MLP neurons of a small language model. Each row is named by its layer, matrix (down: output weights) and neuron, and shows model dimensions 144-239. Each number is 50 + 15 x the weight over its row's rms, rounded and kept within 0 to 99. A neuron's up and down rows have the sign that makes its largest values positive.
A block is one neuron, or neurons of one layer that tend to fire together. Before each block is what it responds to, as a language model described it from the Wikipedia text at the highest values.

Responds to: Have after subjects
L4.down42:25 39 54 51 23 51 33 48 16 42 47 57 55 33 62 56 24 64 44 33 74 39 32 44 44 52 39 73 76 53 62 47 55 49 40 34 55 48 36 51 57 53 14 49 67 52 59 74 36 35 69 42 81 43 60 45 48 77 40 40 56 46 33 26 49 66 70 52 51 59 45 64 55 63 35 63 40 32 38 60 64 66 71 46 53 52 54 66 34 47 54 69 54 56 66 46

Responds to: Word-final completing fragments
L7.down3:56 47 71 45 34 39 48 49 65 53 67 39 56 69 25 44 42 38 62 54 47 37 50 37 64 55 38 46 52 47 37 29 47 46 58 49 53 54 53 21 70 54 67 42 60 49 44 40 45 54 47 65 72 39 48 99 56 49 77 45 27 60 38 58 31 59 74 68 49 51 47 54 40 41 64 71 54 50 46 25 31 45 40 48 58 37 26 37 17 43 69 54 50 38 42 47
L7.down102:42 27 32 78 33 36 42 51 49 41 40 31 45 44 50 48 53 40 47 27 61 53 45 41 26 47 53 50 29 70 42 71 59 54 58 69 41 67 61 39 54 72 52 49 43 74 61 51 43 60 46 56 50 44 61 70 28 57 52 36 68 62 73 35 75 19 53 37 83 21 73 44 21 48 74 26 31 36 50 22 40 67 51 12 49 50 50 59 59 34 52 50 52 39 28 39
L7.down336:56 41 59 45 49 45 48 55 74 67 12 49 21 83 50 55 40 47 58 35 52 51 34 64 61 46 58 18 42 59 34 45 68 53 52 65 50 66 39 37 47 47 49 33 67 47 25 49 32 20 79 60 43 72 33 46 82 32 46 48 46 27 36 50 47 42 65 43 59 92 83 46 41 39 52 74 76 49 60 43 32 54 34 55 77 61 40 53 38 40 60 54 66 46 64 07
L7.down441:49 41 36 71 49 45 77 21 68 48 28 66 63 58 70 21 34 29 49 42 68 32 73 58 49 73 50 61 70 26 23 52 88 59 75 62 50 59 39 42 42 35 34 79 53 36 32 26 52 60 53 35 37 62 49 75 46 63 88 58 52 42 31 60 60 59 64 50 59 55 37 52 71 67 30 49 75 48 59 54 33 61 67 73 43 61 45 35 42 45 88 70 66 38 51 76

Responds to: Mid-word fragments like "ol"
L4.down606:52 37 55 32 53 41 37 42 60 35 56 37 29 68 04 37 52 36 48 67 27 40 45 33 35 69 52 59 38 45 64 43 24 88 50 70 59 22 34 32 28 40 73 38 54 78 46 37 59 47 57 40 65 58 41 52 27 50 57 54 32 57 50 57 72 47 66 28 37 72 17 25 27 41 36 39 65 43 39 62 56 57 79 50 56 38 74 63 36 37 67 66 48 38 57 44

Responds to: Mid-word fragments, esp. "our"
L3.down195:42 21 19 37 76 33 47 46 61 51 41 52 81 33 56 63 63 38 35 55 38 48 68 60 42 45 31 49 43 33 14 49 59 77 36 65 46 28 46 48 24 32 59 39 40 39 41 29 49 48 45 55 38 65 44 54 47 32 79 57 36 42 67 37 54 61 53 54 43 39 66 28 61 52 75 38 58 34 48 59 57 49 71 46 46 69 33 55 58 57 52 50 55 62 60 46
L3.down228:58 65 43 22 47 49 18 56 42 61 37 42 57 34 51 54 29 54 51 40 54 59 63 54 13 83 49 40 57 60 56 61 40 59 38 45 38 53 59 60 60 45 60 24 20 44 67 76 74 61 58 43 48 54 36 65 49 15 59 51 42 54 44 77 64 48 40 39 64 38 55 36 62 53 61 40 83 37 42 46 42 40 50 75 47 56 65 34 72 68 50 60 46 57 27 39
L3.down251:52 31 63 58 77 58 35 39 44 52 71 50 35 41 57 26 63 13 54 31 49 17 43 55 71 76 56 58 23 28 51 75 38 46 59 43 41 21 47 52 45 35 39 59 59 72 36 63 72 42 49 51 30 38 31 51 48 55 59 45 33 53 37 35 23 36 61 65 47 78 50 31 66 45 45 33 33 39 37 46 65 70 09 54 65 61 54 48 52 46 63 44 76 50 60 70
L3.down402:43 17 70 43 43 36 42 66 44 45 41 61 48 50 60 68 53 49 50 33 59 32 74 82 40 69 41 36 48 31 51 47 42 56 55 52 45 34 48 34 64 45 63 38 44 72 51 76 61 45 68 35 55 53 45 64 53 34 57 43 58 39 55 34 55 56 85 64 35 48 71 35 57 45 53 39 89 41 66 26 49 76 36 67 43 76 50 54 44 60 47 70 52 57 61 61

Responds to: Has/had auxiliaries, word fragments
L7.down41:27 46 55 48 27 53 52 28 57 59 62 45 45 31 44 64 68 67 72 58 33 46 35 70 55 46 37 35 59 50 61 69 24 32 70 94 69 72 72 57 18 61 54 49 56 53 71 54 49 57 70 24 41 66 73 45 48 68 33 32 38 37 72 56 49 62 66 62 43 66 67 49 70 44 45 64 69 34 52 41 66 60 54 41 58 62 58 43 48 40 53 48 50 76 51 42
L7.down434:41 85 47 47 63 27 71 45 58 58 49 35 69 55 56 42 48 57 19 50 53 54 46 63 33 58 59 61 23 73 50 63 38 30 54 67 41 70 71 55 38 44 47 25 48 43 61 50 43 37 57 47 52 45 69 54 24 20 69 45 44 74 48 38 42 55 37 41 61 50 51 58 31 59 53 33 48 36 78 35 38 47 68 43 67 32 26 60 38 25 36 65 46 59 45 70
L7.down484:57 59 20 54 77 59 55 59 30 33 22 59 65 46 59 34 45 44 86 46 21 48 34 73 47 66 41 48 69 51 48 30 31 36 57 62 71 55 47 18 58 70 44 47 68 52 45 43 68 50 53 66 80 36 45 37 52 51 66 43 40 56 33 38 44 56 56 70 46 50 82 73 48 38 48 71 51 14 66 28 67 48 29 58 31 58 53 47 49 86 36 73 38 50 58 64
L7.down528:46 44 44 59 39 57 39 49 46 73 30 58 52 44 67 61 76 50 65 24 59 23 56 58 35 47 77 62 82 42 40 42 57 50 24 43 60 45 40 25 42 43 24 54 45 62 50 61 40 33 49 43 67 47 62 54 15 49 68 32 43 67 39 70 12 51 55 44 43 63 54 52 72 54 56 53 54 27 52 39 72 76 72 50 78 66 47 35 23 48 37 51 34 95 32 51

Responds to: Mid-word vowel fragments
L7.down235:43 76 56 42 67 57 39 29 18 21 68 52 39 29 58 18 57 40 41 60 68 32 33 71 25 34 53 69 52 38 52 51 11 83 63 58 39 31 55 27 58 53 73 50 55 50 35 61 29 74 33 34 58 69 39 51 57 31 55 42 70 37 49 55 59 57 52 54 24 58 56 17 49 42 48 39 43 43 32 40 44 53 56 43 46 40 66 36 51 68 41 73 65 52 69 38
L7.down260:30 52 42 28 49 41 51 15 28 50 71 68 24 83 65 63 67 64 47 59 60 51 89 74 50 46 60 46 59 30 54 42 55 58 69 43 59 53 58 61 37 51 42 55 61 45 27 64 47 56 51 40 50 48 51 37 27 55 51 64 52 65 54 49 53 75 74 58 50 41 62 22 64 28 66 40 82 51 45 26 25 91 50 60 52 92 45 50 47 51 67 53 91 69 28 57
L7.down312:60 36 48 51 40 75 24 42 52 72 66 17 32 92 52 63 59 46 48 58 94 45 56 57 79 71 52 68 29 64 68 44 54 40 58 30 30 38 43 44 60 40 36 65 61 56 56 29 59 56 23 43 18 46 43 40 81 57 48 35 80 54 52 66 42 54 65 48 50 54 68 40 47 67 35 61 44 55 50 22 38 43 39 45 46 35 55 37 42 42 77 42 51 62 09 57
L7.down676:55 59 37 50 68 33 66 60 19 41 38 44 13 46 35 53 55 66 56 54 57 39 85 58 40 33 67 41 55 63 64 44 24 78 25 41 40 28 55 44 27 79 38 52 53 84 10 18 43 78 33 29 49 60 65 27 52 68 35 59 80 76 41 64 36 34 50 33 22 36 38 54 41 57 49 47 49 30 48 57 44 81 30 54 70 54 73 43 68 33 32 67 64 53 57 53

Responds to: Have/has/had after subjects
L3.down351:18 73 70 34 65 28 71 22 27 64 51 59 62 67 59 62 52 52 57 37 47 55 69 44 40 53 44 50 61 48 58 66 26 72 30 26 30 42 44 35 59 21 42 42 44 40 47 70 55 77 45 37 54 60 47 20 43 41 63 52 74 51 35 71 45 54 65 43 57 44 29 53 59 42 74 39 44 38 80 14 52 37 53 12 56 39 60 37 58 68 40 48 39 59 39 49
L3.down359:50 46 71 39 46 21 62 75 71 43 44 54 45 57 50 53 72 51 39 40 73 71 58 64 41 49 54 46 63 26 69 59 38 39 13 39 25 52 20 46 69 55 59 49 52 38 47 48 55 58 35 56 51 45 59 47 62 43 64 43 76 45 75 62 18 56 72 33 43 45 66 74 56 59 55 57 50 57 42 29 65 60 49 60 50 52 73 72 57 80 37 69 40 45 22 57
L3.down466:38 50 69 65 36 44 38 22 43 50 36 63 52 61 60 30 33 68 30 47 56 80 80 43 62 31 60 58 57 22 80 41 56 40 47 29 57 49 42 56 50 47 40 23 40 24 37 68 50 37 22 70 54 59 72 40 67 46 32 61 52 28 50 85 51 50 48 47 30 54 66 56 52 68 47 69 37 67 49 27 58 51 54 08 59 59 32 75 56 49 53 71 49 41 43 17
L3.down512:58 52 54 65 59 34 29 26 92 48 48 60 44 38 73 62 60 56 52 43 32 59 51 26 19 49 49 43 62 42 44 47 35 70 75 55 53 60 39 60 14 40 39 32 25 53 27 66 37 53 53 49 61 68 52 50 46 12 54 60 76 62 38 38 50 64 40 46 42 39 43 18 68 56 79 72 39 39 47 34 19 77 64 45 53 78 65 54 15 54 45 68 34 12 64 41